From a checkpoint of a small transformer trained on Wikipedia.
Size: 13 layers, 45M parameters.
Architecture: rotary positions, no biases in attention or MLP, untied embeddings, normalized queries and keys.
Training: a variant of Muon for these matrices, 515M tokens, 3932 steps.
MLP neurons of a small language model. Each row is named by its layer, matrix (gate and up: input weights) and neuron, and shows model dimensions 128-223. Each number is 500 + 50 x the weight over its row's rms, rounded and kept within 0 to 999. Numbers have three digits each. A neuron's up and down rows have the sign that makes its largest values positive.
A block is one neuron, or neurons of one layer that tend to fire together. After each block is what it responds to, as a language model described it from the Wikipedia text at the highest values.

L7.gate591:599464493533528505472480532458452572624484498494479475491474456471492511567518495426437470542462537464476416494503501476438505498444612494449480437479568566562490510437450475586498477484472529394486487499386608473446489637571517463608530487459535501579406499540505575576525496475463492488
L7.up591:494595468447510438491497568520421502495433450464467491630557469515448568551453513494496531597507583563506504506496566523437506481513629501365541480399558499509456447425435521557540518465515537507546410551517418539528566561495518424531502474489465520528485574512395473621465555483454466495
L7.gate805:455501504571439543517478555602503436477475549477448453515563471457443453559430502481417398471500493494496535513514540463481499462596596482501433488394416557540479487508472534502581438490488464481458465524408491461443509418518513536476531454461583527502459488536383587572503478493437445432
L7.up805:542467362429538512432374448499431516447496465425532438572493502460486542571468452580463482549459551473483486468478543486551431493512561530484454485518511491604503524473507553573377531475518495468479528479440464534503526509439443440463411466403508475509461592458428513428447552464380493475
Description: Abstract head nouns

L5.gate23:519501519489510487505559588469494495560555504449482454523458560490457502409619524531533494503483489547578503514457554521553501468520553551548459477496457473440516432502454487485489521463463463506459525528471515464499527586520452542486449513471505482504511566461608432473483475465558454515
L5.up23:476535499494480489509551425489493602504536395475547604492519511479493611518511480466459427516571531471545543470497589547501497454522460554488444476495440486486502530417476513495452561417470522414560477524578492481432487565476535416459530452487455476419432486523536515435471408437540518520
L5.gate262:452516435482535535493555533500516575434552512491469506456559609443474555526452526477489560498540516443406484518445418456510503518531506569477494540481536455496518544463419452503520426446486548532528526516514517515533476494604501539476553509518416413572429451388459495496568502536472441517
L5.up262:485562523506503481487504590528492513480511432465502504518418524509516550514405402505479471414495549424542511503465478426450544433509556572450543488514475387523537535412555598529547520505472491435610437530534484492405469534519464448429474517514560478539578497494496548497460436515462521512
L5.gate282:472525476571464547487517636487581503592458514489530492407555458539521465443487492411606542499500552399446475537511526510509592441445466470480537556524474539422496535468483504500564537506411507527561434529477429503483505538521513504511461436559508567502464509455570498460473445574496466521
L5.up282:516556514482494466474524504436464572506475492463504502512426557497433600457459527471463517555589543439480553512476525562588510544528465451496506542476367468512485510497492609513502481504438497542422491616494424490479456575596575519499462508473470416574466581559519522483468484555457613451
L5.gate304:529529449406484545388547531488437457470520449536470505491596548455484562586429485514357523550513495559483505541449559440528460437518580508500509522456607528532574510452432589595492555463505525534494519498483482504475494482493501416513520475432531455549479511490387505467498458433477457365
L5.up304:497518541474521440551503508460479421573555580580530549598451504470478556522446540545429457488449536544461463558470453506488457502572494554456477460594480561545507506417506481612547495625525475461424427461541440583503522409507552497467550578461500453521483520471470472516410458458536469527
Description: Abstract head nouns

L6.gate193:448482463430589517490486464491468468410479419592506565433420564563609458493476345572493485548514462407539552508505502439438510503517412533433607569462495534326398527500514427550483510454543549422484449500459564474449516479490588505517509525505535505567469448503472587468515518515466444464
L6.up193:492434502496541516408496471515466454461453487475455564472508500423482495504504520472550612447509485514519574563449462408487471503566455440506491455516484526529467528521412505481623469481488497599480486484435484474442515418470530407479491476483476552543508502489364552520613548511464515509
L6.gate255:513468529554518483529415493480436586394524496474503622453540539483498499459442451516451439494438451409526502550484516436511603567528528534454545482568599497445452496465538486501439477583486500617560552555485507449528540503442514446473459623508564465482397442443537506532556455473538451443
L6.up255:587431550565620469560461476551505575490484454542525552432376460521446433536451410512548486633517383510616529560491560515471463494482414585460464396594539504520522393469454439487471544483459557604423498532438563481440558488485560525472615516510498443514487443535487481551485539479528523519
L6.gate346:455544488530548465524441465433523584456505440488419584469417466470533548437433478528501458514509466413553493457464518499510469564448475465440588467620502487474500503530412478558518488512460491564465507533524499489508425551491553498538482476526508466536435471516421516524472541441449493565
L6.up346:627567584554588438497477517554383449461516353476449464464392569544478470500451501500498469545560500485586592546533488477561513493501505512428564463523494484538579553509440501525497414381442466536520499520535459503544484584536525506543522525495430507557448457493500540425434477447487520519
L6.gate513:648513483486496452525472657479491538472553505578589598428551504503569503560485614592474487480493434514514508557460397505509550428445434475553448508449487541576447447482427465499526538532580449444474489453514488512399442473526558487512522555581480494495525341460572492434432549425392584527
L6.up513:466472480508482511439513560451570616419477465420530498509469442450446505508439473370457558595489457553490444550483433496621557494561475441497528390522500384498458415453460490504511531533405450418492540532535570464546561550525466517594516524486496472524565472553543477474471660442509471551
L6.gate581:486368527538457518506451414424448514515515435545496469504475533455534470462546529480518460501529485494538412606423487482401560453460404428506479479484525459627500452565503587500571514519547658540396505464583404515484491433505522549467530532546474508467494417401415477532552591406578451483
L6.up581:460383508558534500592435420452526543466493405537444470521473577495507465458489457491436507458540501514463468514490462426360540474512446469519447562454561480580506487498437536489474539475566598582461437439623451444472552464367525523454490509517497542499476426471447464533638608497593466474
L6.gate599:498492487511474480491378530493444493477515506542395452525552492481493509538473597400484497532473530512469545467458488395506465514494553432509464509606532511511504462519553503494488534493508498495540552414506503508546459441540473441519489593550575500512531409449476475408536516527520455496
L6.up599:478479610527547482480583458509528531522530432532511447548500448471531461509413502422553475478501532531509418489454382550488513438512464582508492553465498520517550494528433530449474509506483556466480494544522466505483502549581461495525459477483455519517511564488481476564500578422470566526
L6.gate961:414546463528479518469561495528549550481558428504552489525484514516536509561497504516489477498561487578436449590508465481520592511514482504535521523417436466459512529470575427508464578423377536394533477450491520533549503456565468552546575402622578508555555622529427551485477502493460575510
L6.up961:454494454521505603448479551576482522478521473506518509475381522495471525545543504533366540547453372535546492513478438495489512465489474476523468433426541483455532443418538494557502559518459428409530448547505482569506509491539485603501527500494506435537584442507481537538459619526534474462
L6.gate999:510440492493464443474447495563474477541540546486470482406432424513520495470558531515475499557520474474429431554561530599498552596531450601526535479552466595579600521487592474459522547482448543606479512459476524533555481412468564508504504561496534480446488358603538463554496457504503507460
L6.up999:530481459479468454542463519474522411553530507553423489545531534584465473582450550491490461473510419553547514420467480392559513524510450421479498488527541506509521545557462512518521596524494458499463547506568586536537537458463410414473524550442502510402477492509533405370500555454583522508
Description: Date-introducing "on"

L5.gate333:453571421566534395573446447535576365577522443537483550498545446535570418535518496515550518488497387504490515457473455607453452464583603568443470600518516541497538530493423420564555541527410548499406490431574547439530489500535415420505383462488474482489570535476428442565458588571514565470
L5.up333:464564544509526445489509574468553406533549460578500586598516505468505448438490514420492550550449385445454551457485486563509527481572506485482486474540501569384432502550482533505606573503397502461475523435555497475458499415388391452455528510526588514523582527564547485539474515561530480425
L5.gate424:513490538534468545512569436453514460531431431428570482406483465491444485446443481515533497469470515451593516488544516519484563478590493598491628476579484492576506491459511556515508447467539464477420446528486534537485392517530498595418534576501509504506481511502420489471459454522573552435
L5.up424:485490428487388527445533468536455464454573518575502456456556463466396493570592461596498516518466553463475522449502420599490497497408546530480520484515493544517511483561479422454459464466590460472546501564502499458524524513491576592495516468459477519555521469564491514490436607435493470421
L5.gate618:465517570554521476486610468488561456375594567508433475597405579501492535586411606503462559472433531502588552438442513543528469454505486472491413448496476491516471507409587521558520548555478464396497420380549554421381456466571464505433497448506488589459451539473452425414524456571458480581
L5.up618:486578553447567484507553515469485548526501544454460418556496596490430438429518427504444539528476468485512483551452430549497544489567485521579472469546530481586523502473452555435463473514486446439467487490505466513481462446484490421498518407479480503491506581484472472452486576502445502503
L5.gate886:472634550508476465546538444524578445498486475515472473503504521533559396459520516457472604407485522554450445452517496495486520475459587487530495542591451525509531472435489531506509500478482479467507504455560576465475518524453431512530510435553476542579470563575484466656491587481531426452
L5.up886:462540506507570478502523444526511480530493463461484499641466445558446481452502563491544526458542502462501490431455454541571507413468454554493504589577387513550396497431541461476502495574409434477530458547532525380467494437459426542436496401505525531561516577556561447567480454553513494458
Description: Years ending list entries

L5.gate534:520499541507419458541504528597444487513507395555466553504477507501527473485588565515448514477465386544490499501545478386478484512470463411564514526526526475521494473474478467449517583566464465424544500452483523591542466519549484499612505448492585481491502484479480467430544521421440510483
L5.up534:475552495550535497530535596540445475592500472414459495464536539588557516454571527481541486534514491568561467483458456450526411467562449525505527497490499564537411494384424514523479493536554452464438504482459530561483495457542495464506541481478603472519420390437476527470448466522567570433
L5.gate573:495551540552555562622544432539534550446483524494502549525500483513497564496515632504488532547505426612473399502542466472562581496571474484511482479520564487543502462517533554453471531568502453561484485485587520433506582597454530548515529554510506518520504512578560562444457582467447552493
L5.up573:509478464556524553505453558457499523535400599506611460453454557464488538544520523502357555477531563544446544493455548513489550461424461557503555475507542482427497425407487422473548526511516484481584430407447601546532446499491489504526551485564548466442496471506475578458488450501431460529
L5.gate687:484501544455554550513588505476500579441500548603508514527521528511478453486446506544497437513493475583493463430535548481545442543412551515486541461536441499523470495462550407435467466617600551490496497503546493539432455541523526473529499579531411517486467551570443527442421542478438518538
L5.up687:492516524538548483500503455536432489568556515476482533427464462533518489478431589564525412530436531551494486382543536442467482383504427512530494584578440566533486514563543423398559406405445516545524516465470465470460489534482534487461535475510454597534433486535481521513465545454520463484
L5.gate915:545570457507470537509495521520545476542538478399443513515449471462448502517406542532501461539597508632524466407575535399482509472469501371553476481498480537495494519503507469562419564547472463494444503563490545494605537599532482572530514476489449538486567562573606505412397578557457497500
L5.up915:555500491378465562558475518452424529484480502435541429509451482452488495507365543503500397546555523596500451438568474540582526536478468524483465484499464550469495528436547412438480607504469476509548511531503524541597554598494568592508509493514514628523539487511581484468466533454458446506
Description: Quantity number completions

L7.gate394:416448563603601443537517464462497487412441504469481615561418540544500559532506507572579600475472512571548498475534418526397476545525396368482554496551520482515530617486545613482488605442465477521595514454435490491497518435519551491545475556552421606480544414492495478545487523460572432458
L7.up394:444482530449577436610440462408541532348546479466483525527436555591454438514461483489600637492423596557564454553521558496457532520549490467485473549501494507481510439451565596495540466477441518530531474502458529440518524480573518623514620502568510505543505417439448473488572490430553441503
L7.gate575:472425518505510482444500472538454583428467459610477578595460544578462447495511443423399537491501487577490508463490468515485531509580598455478454461490521596540511533515457520629432502490525501554481483440490492522516519500511545504488503515540490468470465413489468442489526538571493532512
L7.up575:524534532407488528399539411504525611422465457542455484506456645608538508472563532468395543535532392533578468565587475450528503526551474526515525445543521510561488457441463481447594549456441559484438480494650529532422455488543541433550504520485501470429575428491477454478530527506553496630
Description: Date-introducing prepositions

L6.gate278:516476478480595511470554535453512437400535501446509455584478463551501463477508442488479506597496478467543551464514529436558426464446544491519418433537502507537534483358534509554407462565451457474531423537428576508501445537491570492487508467471532508420505397490486447483500498537506436497
L6.up278:543415525456515557544434514502421452488500467370526511590491509446456429482494512549505527555474491426483442421459450402506453391541412493517520475432536557552547480575491472520577527471408471498436515552535481511484526477582590487431505541440469569561469550545511437542548439504469550518
L6.gate341:395437569544450471430462502463401478452518525404502484548501490480490487458546539477515557527510447519500540454464466538563469539487460518597471554556414493451435560481474520464457518555513465471544573484474495503451433399522486567485438432527475483551466525568564395491432475559466576605
L6.up341:472418499471523471523495464423509453458577550544543485526447455408535523447416549490517475460429531421519517551509442595484454418518443519603488641579463476402543526451444561475403447603474555452522535529569547501550437486462435570539458487528418538587477558531447448501466428484581504543
L6.gate458:491530492626480476448511498476528432559486408484530513598506594461521475544426500448567463518403463460569569528513503511540574529492438573502570497538593557525536559446531497619337503518518430511570459420517493437498537460502545513482536462469474501485447460476463382442493508428582524512
L6.up458:562520534503466494450635385594472495495424526572557462507488473523573566495420501500512515397411513485537418408524477579614551571471510508488491541465507481494491535469545465572515506502404512461457555497488482471462617516556482483655521497425474523490466488476497527481484509575457508488
L6.gate576:509621436490464554491453467488519401507477451526488488551470482477507452444535504553469474478482497419472546571503582508453594589409498585476584496467537606488556468571471622461460540510441501492444486612482603467567545570553423511489550550516531427511518520553554502515555547443468512460
L6.up576:505469460434446539452468515452558495443444511526540463389489558517550547568475526476564532526467463464502474524543599540549507386587544406559484517457450531565404446507536521545591576506493515428532515560583463479412490462447472537435465457590584495548511495658542535573412526542391492550
L6.gate607:474492596511498495545541549635512582483471520443448517518443477469529504522500442494391548508527433444442511545464576540541541476488541508560498473515437553448546484518441506521564537521469483540552475555515455451465497470402490430494565496479465426559501417437436495474513453555485498524
L6.up607:484474530561506523517485511451421532502529474451465438448483518497546510488499492487533513604459453427479481488451471545585522530492506514519338416547503508595535519490520471451579585504526528451472490457422548401478476510505543499432563512497488499445514394569596414540458481517455533480
L6.gate653:494525528432503506516579451530528506444505432450471550460579482554627596534544549491485519521468509485540417522569499450511497434496539473545565636536524472470461504483480422642511521575453520557564551451527525508497552533548476557524462421459542503444470538591506488498471494464513492421
L6.up653:501542412531550516518526497452490527570501530497490475549442486508579570442513447494539506436541587456498441514478512458508584556552538514576566497543585591492471470548511553459485472494480537454488492484492497492508505542342464591529535466488608507497508633498496556512475479503454497578
L6.gate656:580377551501506530450483507450515442497421469500525520426466479502535502518514494532453526567544374467471526505540510470485534448451522432570449545510544505526516545629466530495552565507505563602466458503500458591439508492503509454357485536473625478554547522533476423545486538512451524515
L6.up656:555573575545450550401532554543520532534508481531545413507522546522462542508560510476489469480515421539477451590468476514622412576595463550454467487464456505468428459433432422585513585454425496513505439514388517571575450559504587490418527496549547464497406430445461543546480566605484523560
L6.gate894:540482516527521528452376483411503493468607528430520478454540555478500547447409429454538572462465461444519538451495514569491423361498476496452495501501440453509489477484508487370442491535559555512526515530568483545461451453502384437507548427497422536507553468575500524408580521373469505549
L6.up894:567412494592484496501437517551450469527470464468516506439512576423489465521440465461506527451429582507548451501535429498505473460449529450558462438518501525436431489574499436432498490482431475481484551505452472451510545418507545473537496477473535451529522500555469510493547493377511454558
Description: Closing dates and clause ends

L7.gate760:522494420490540561542569522523498519520512500507426557530521502424386524359542447459434425482545557557415417435495531312584496441527531477513570452505427479513479516446528545456536517536482500453541510504474496493510489504595459575578537474522521567427521501539482488440496515573607532500
L7.up760:462571453489489507473466586438488558580533422385519483506557560489509552491529543523514431595511504586487423458479479378537518458445610457538534504548558512424425519546593621408464462582438474496526477519525468563535387470555486542520552486471474536410479499474527476432536420514546444588
L7.gate870:526533437494496536469438445450481533636541508519532490507529549469503520364498602439608485568528516554460447439433549418537458464440555461487633389489493472461528536471489453520493483507453517534550457498542524561455468489596482414465469464533529542470471513474517598529479387595597544529
L7.up870:538521390506496547557492535488384521537541465505517521483467505539425536473501538505517460663461432607514488436432382521512441471466506452436484505503446653433457472546424470522466429450462527513469439538463521485533482544516501542382480463458546479499469503523537510396570448522524541491
Description: Numeric quantity digits

L6.gate28:507508587490498518506633484516451464486445485393462500414495486500439490540593419507489417488510482492503464411502524560523450538578515453509479500491529534519482531442439525482484511449455497423500574535558488461489477505495452491527402481524553480479491528507471566508522510510414566511
L6.up28:481541444541545566481520518569497431501518472422473496427483574470459455488535547453437539428496462492471486513458498572428504554564454502490454540495492488528504537463444456424445574412461444482522507459554500465529579537497519563507483523478493421552433459436488498499512656532420495524
L6.gate37:496551476546558451543507611533546438474427526567491443533464487526535562440484537414463521499469531417524507547578495442501428583545540474465574522490417446489501528467423495510507549447413521499528504524482495494524560446475492499557560515552479503510556476460572441507421495475503590484
L6.up37:514556463532585476467444516434474490479536551504537461560489465516456507521470556436502581503527461457508505401475522546448545518532640489490453551446468374517462474453488457537490498495550513500462518448508426491454500505538436516515502534459558513532502444484430449463559483354434537560
L6.gate478:508463506496478469495515520601505529554495458584442458424540502480488604458430483436441510528471647491503507406494495423541485498462573565510396458582477470584494551501490458589497494521469599500519433467567468446459421457507474548455452477523526576538466553504441524553538490419460529447
L6.up478:443491426484508515513514489459497485594461534496492614545431499534511531459523473453487512530509478490480561504552503536533483587523482482460463630512519405505504518448538529506603501499497459441585554575431393541471483560469494455534454497522636452454456505450423525474480558495484486556
L6.gate501:425509515534554409482533494504401507547490562437500472523446472484539517467533421509466494519518572437433493508424515538467583517572536446583382573498498543542474491418459625513453544541454460470508569399520442448462535512507419397426491491525461528564497551502554472557369447608523543394
L6.up501:506467471480478406577503509500517524553558520520497499519560448495528506439595551471471397503532623492476488454448597533481526394531578497472431492478482532463427497435415547565486522586455523533509465480527586514565586493493535521487481470408451452576438513418513575508393517519556537509
L6.gate632:492552491602502500566423485508480497542497610437539439424460473471502521375376510534521573410447514462444590505506481489464557460433468464479468465457426470474472474457517513496548576451509472461550493515459395524588497468430515520439506463650487485617444531475522591456517488557485497451
L6.up632:436563456497517507567473493501518534468474501470478457448509535467548459476375509470445533480571427504519555506469439518558598497539518588483484422530495463446556517447508462541533613605539480528441469535522522489532467426515528532482534514488613459518509573476525522510441492543466486390
L6.gate643:535496376589541545524554547495394496461445529518485472504519524489493578482520421521485489486543439529497590465535515449534470426499534446519493506470498503532529521506403491485527451493406463524539476542487448575445516510506469522495477494528578446486481532513513406530567455562457495483
L6.up643:520521422466447599557574526393477494491538453567420476464556519522515403408466421444461533549577403442544526475419600461406450515498490441498565565527554484541427563531471468551521458461412412515519443528515449539447542438458501541458475469506601450468510565533495517513625538473480488480
L6.gate675:558553513533489487555491440490520536493484547471440495507524508557429561509502425564465518508506470417451460451625433484447554578593564593425526551553510398544471444492514445447573497449491441567502448526518515501448539426490585518597429489564478437481566566478499381495526531616396660474
L6.up675:485535506555518442500433516483520472490456561587527411494484480550488443530447404478451484511646615480614561514470506557547476525529589517456509475467477511560488584517407547440526455579489594571498469495452381510499556426486520456432505571484510384441452532613481578523527413392421555422
L6.gate849:490467523500423444599578511466544440581527469624415439509403498472464499567441528522469431555419582448524442427448520469543417463538515493512452594493534490419499506427437523498454547455434570528435485510527505442594458543479518470517473485427456593450468573434536479615566470464501508557
L6.up849:570481414491523469538528565488557585539516466526462501565521659512435567407477545481526452545460556439598565499559431507456453399438567469471472486500505456422457563474534435446489527446441503474517492530433454516508531578494478459553441487365588509499479580555444569559477470435480475558
Description: Head noun after article

L5.gate373:420575444539552493491516496499470553495424553449450517542466462550455444463533537528530505485477430573438543492465547446491492431491518502520496413565480402467451487444404472515477470421529481526425512519564597506531439418450484447589563520490525421476451549511443533475481499441454477540
L5.up373:513510555444587481487404480512490510526508618512539564496476453453381586458438496504451473489414375466560544535519533440493467535498489551499538523536456508457548475503568615512470538534553581496508592470523587445498459461549448558412411577578465484509554509498449471420609586545507571496
L5.gate471:451505537511542552440499591507515597464529538538447475464490478464506515347490500542490624559543453568461483516458531481532523515553524449447505526454423466514547473508467523559585492478528467587541541412496460359485520507517516551676518452546500559505488441487501507446443534478524446561
L5.up471:525509492584553493557525496476562410477577583432611553456430521552594522526522497513499456574466517483609447517548558602464544488519514514450469494505454519504519598485565440535559475435427476478489541516424425465518406455501496496441613468586523442499538424546441463491504605526494563522
L5.gate719:553483491537457390431575542589491526447522572519536448517542467551522561523487523472472534526461547491440474548515419516492456529417584500451481566487538505571594554408471560603510470479467481412430464554536454487525574467508417431534508507519393516536460480596429554541569462468534453543
L5.up719:491505473524552563565573524419510503533469534540588558511509457407501465540458455474479391557548425488585528447478384449436522452498505449504438505478500451561529499581530385499447524536538526468475477457501486538444505455435608516635500486522482503502513509553388461513409597490525580528
L5.gate984:508494583586447471422495415525527536480524494559475604480505433590542586415464470515527477450473485528513430562510462553459522507478456522506502485499477520509458472579467408496375499576566483510476521471515434536496485411471493544548393515551599556473494482466466558440494479538487524544
L5.up984:459488566505422432428519491497468515490489448598436504466499462453513528505461534470484505434482347576506543578505453547478545442494555521555577458540456557490463527513508420461424500555566404466511444476507490493457510428574481567577431525514453522516484441461448491416498580486441423504
Description: Prepositions introducing dates/locations

L7.gate182:469486429558580508564419434422526508510525474472464476475474509485548510449512492471453530507551529484563441436617549440523497435538443490540453499503438470528564552457517605464474511457425526503591448462588538599577535529429545416573533497431487493544488463646449521492539526576463367511
L7.up182:566486376479509414579521582454520441491398581517504477556457534396525470603580464523491451424448498464500458477583514435458484480439488447569504526463539470523418611539560504492452511524448489419444527530495546542536433535494485581569479516456527473516537553521473581521601531595555418579
L7.gate239:481448508526466425517448490500469458396405432528466549568561500448427453544524543551457535571470577484438381558575553473469546580560539530550491459571474491506449475428572451504545463510517548474510543518558513496477460455468508474544447559499596490550515549538542507517556536454479549477
L7.up239:447482497483419446531513529573567525546501468461579519548470431525525421442442421488558496501460495451538453449454605524605487535496461536439510500446497476445525484581481471411522551472505598466465452508438571556466493611504460518406538490492545472495462421543504382593465510466508430510
Description: Year completing temporal phrase

L6.gate102:424507467517484496561484523429491637518517536513564542461476625511451460495450533544551538457441539539496498518555479466497583432497507444489568538439559522537488480446446518434493509612456453512459492486545498509481490510468492495502592554467528526553525487493518514463539478498617449523
L6.up102:488475451544474495517453450467472508538492505507538560433583561501492527503522490510545534412445643486513438546573487434495514569524560446498486463440536577524458515425501487560462416551596569538525493510499445528509523451477539544471534512480426563515525555538473570515572465460620532473
L6.gate208:531552476547523484512564510584552480565483500516572493456540439509567558471474560426582468448472546572584479419501512392579555466533530479449519559506622444499454401408465496522558439461563500489512546545459456478417438509441418530475487556457439491635502483489500563505485433477512489472
L6.up208:494522495471494473557481469393611471469542462462435543516478469384535379576512479546496558454540399567453436466465491527499563541444555495519515453534534574468493499571455665521473456596522532520498508443572657528551489457516452467452500512526469521416475619456479469492528459528560485569
L6.gate470:473496501453561474529532553591455481558451511358624472502416518453566523486383503428548464512440594470554432466479511400479480406482611495546606421448438507440500461553488451492488475448531529502506514515525526514491531564412504568549477523536446575392581572534578505503522499469477520367
L6.up470:506485552569530509434565452572445480505447507442439485498468602450554462487392524538505518540463481508521412500511517464448517508476560527505538433452556493497447548408487520484492501520542446469493416516564423472550490547451492603531584572557464492525458437558566480436681466493456526487
L6.gate710:481445459488489553505484435497459520518546574489518542467494477539526549440523457573453534520572499580528516463489450448560453432540457448555478483519447489497508482497524584492493440542466447540522623567488508565544556492495535497486536401393430581439531434448490497461407545583481440469
L6.up710:482381551532495447536519434498457456509501551528533500547510416585471507409601481523452495615487537509541475493575451554483517559466499596431430470505525442543519516499541445465562433538531465532561509542553513548523519526451496506453555560474533542535514453506508506470416524492401492459
L6.gate796:496423557560506438486486519448501559421529519513484581480402511495492444538476489512496564496455528522561464511587437401451518418470420468459400451479462474482538486362571602451460515508422504554539515511551564451509548496518548559494649514558462596589431436494473491508521518500526490532
L6.up796:483570540553588406509474569426583536440471485456490623539467540504544419518475391487582484522591529628556475461512432520448441448519455552495476441562453541521508521524532544418539514473478483583506568436551468576560443495548445518448497579564527475523540469537475504620506559487488573490
L6.gate860:518516473517527480514422469450500453467478499482580401503466462464571493484538606500487500541571488502496382447505475504431551510414511493582513446436416553481555514533537509502509499490441486559542467483495560480547457598415583547498502474508510471497507512525494543549524527535504478523
L6.up860:494362505508558460543474448498460555484485563478460570393518591570442516461478557453423484505560462512472449444465502378547541528554520540481471553567514483501528566461387430550486440496481427518529441509571499536562501421425548539548533467577562499484523421495470483446507453545477543514
L6.gate919:511602443451464531578485517484400370587499441490497476492461555464546539472454550448499545540390506544618484507533464485542477472389524503539469484455460436555441472398522459396465429546407500469519491514509477577450422517527452472576470448524379569409441547480547537418483473586501544581
L6.up919:406496485525445505564413488443437489513478424474517512436417508427500544467546623537598462533491491502548455447463408435438401371448547400433586494504481499496603457590482518390471377480569520527514435465558553526574491574486521509497526482579420513472438442590552464446454561510450473566
L6.gate1001:503422540575459377494409523563600505531485571476471465485439471429387497471442496468525471510449457522495480476485496498482505558489458501625428582462418426561520474473506459543449427497374530487455505551431554563555490492467493540564509509537509472451513487538499516504484460503386461615
L6.up1001:533467414517571456499497486546493478547491490482404442351507458497440393589583475475478527449431445515410514507453561467461522554437601424521519357553497454498476547551422489514606569519530540494473506529528496510497399504406571504490508554417541482523560527494522478543490474528563523513
Description: Quantity numbers in prose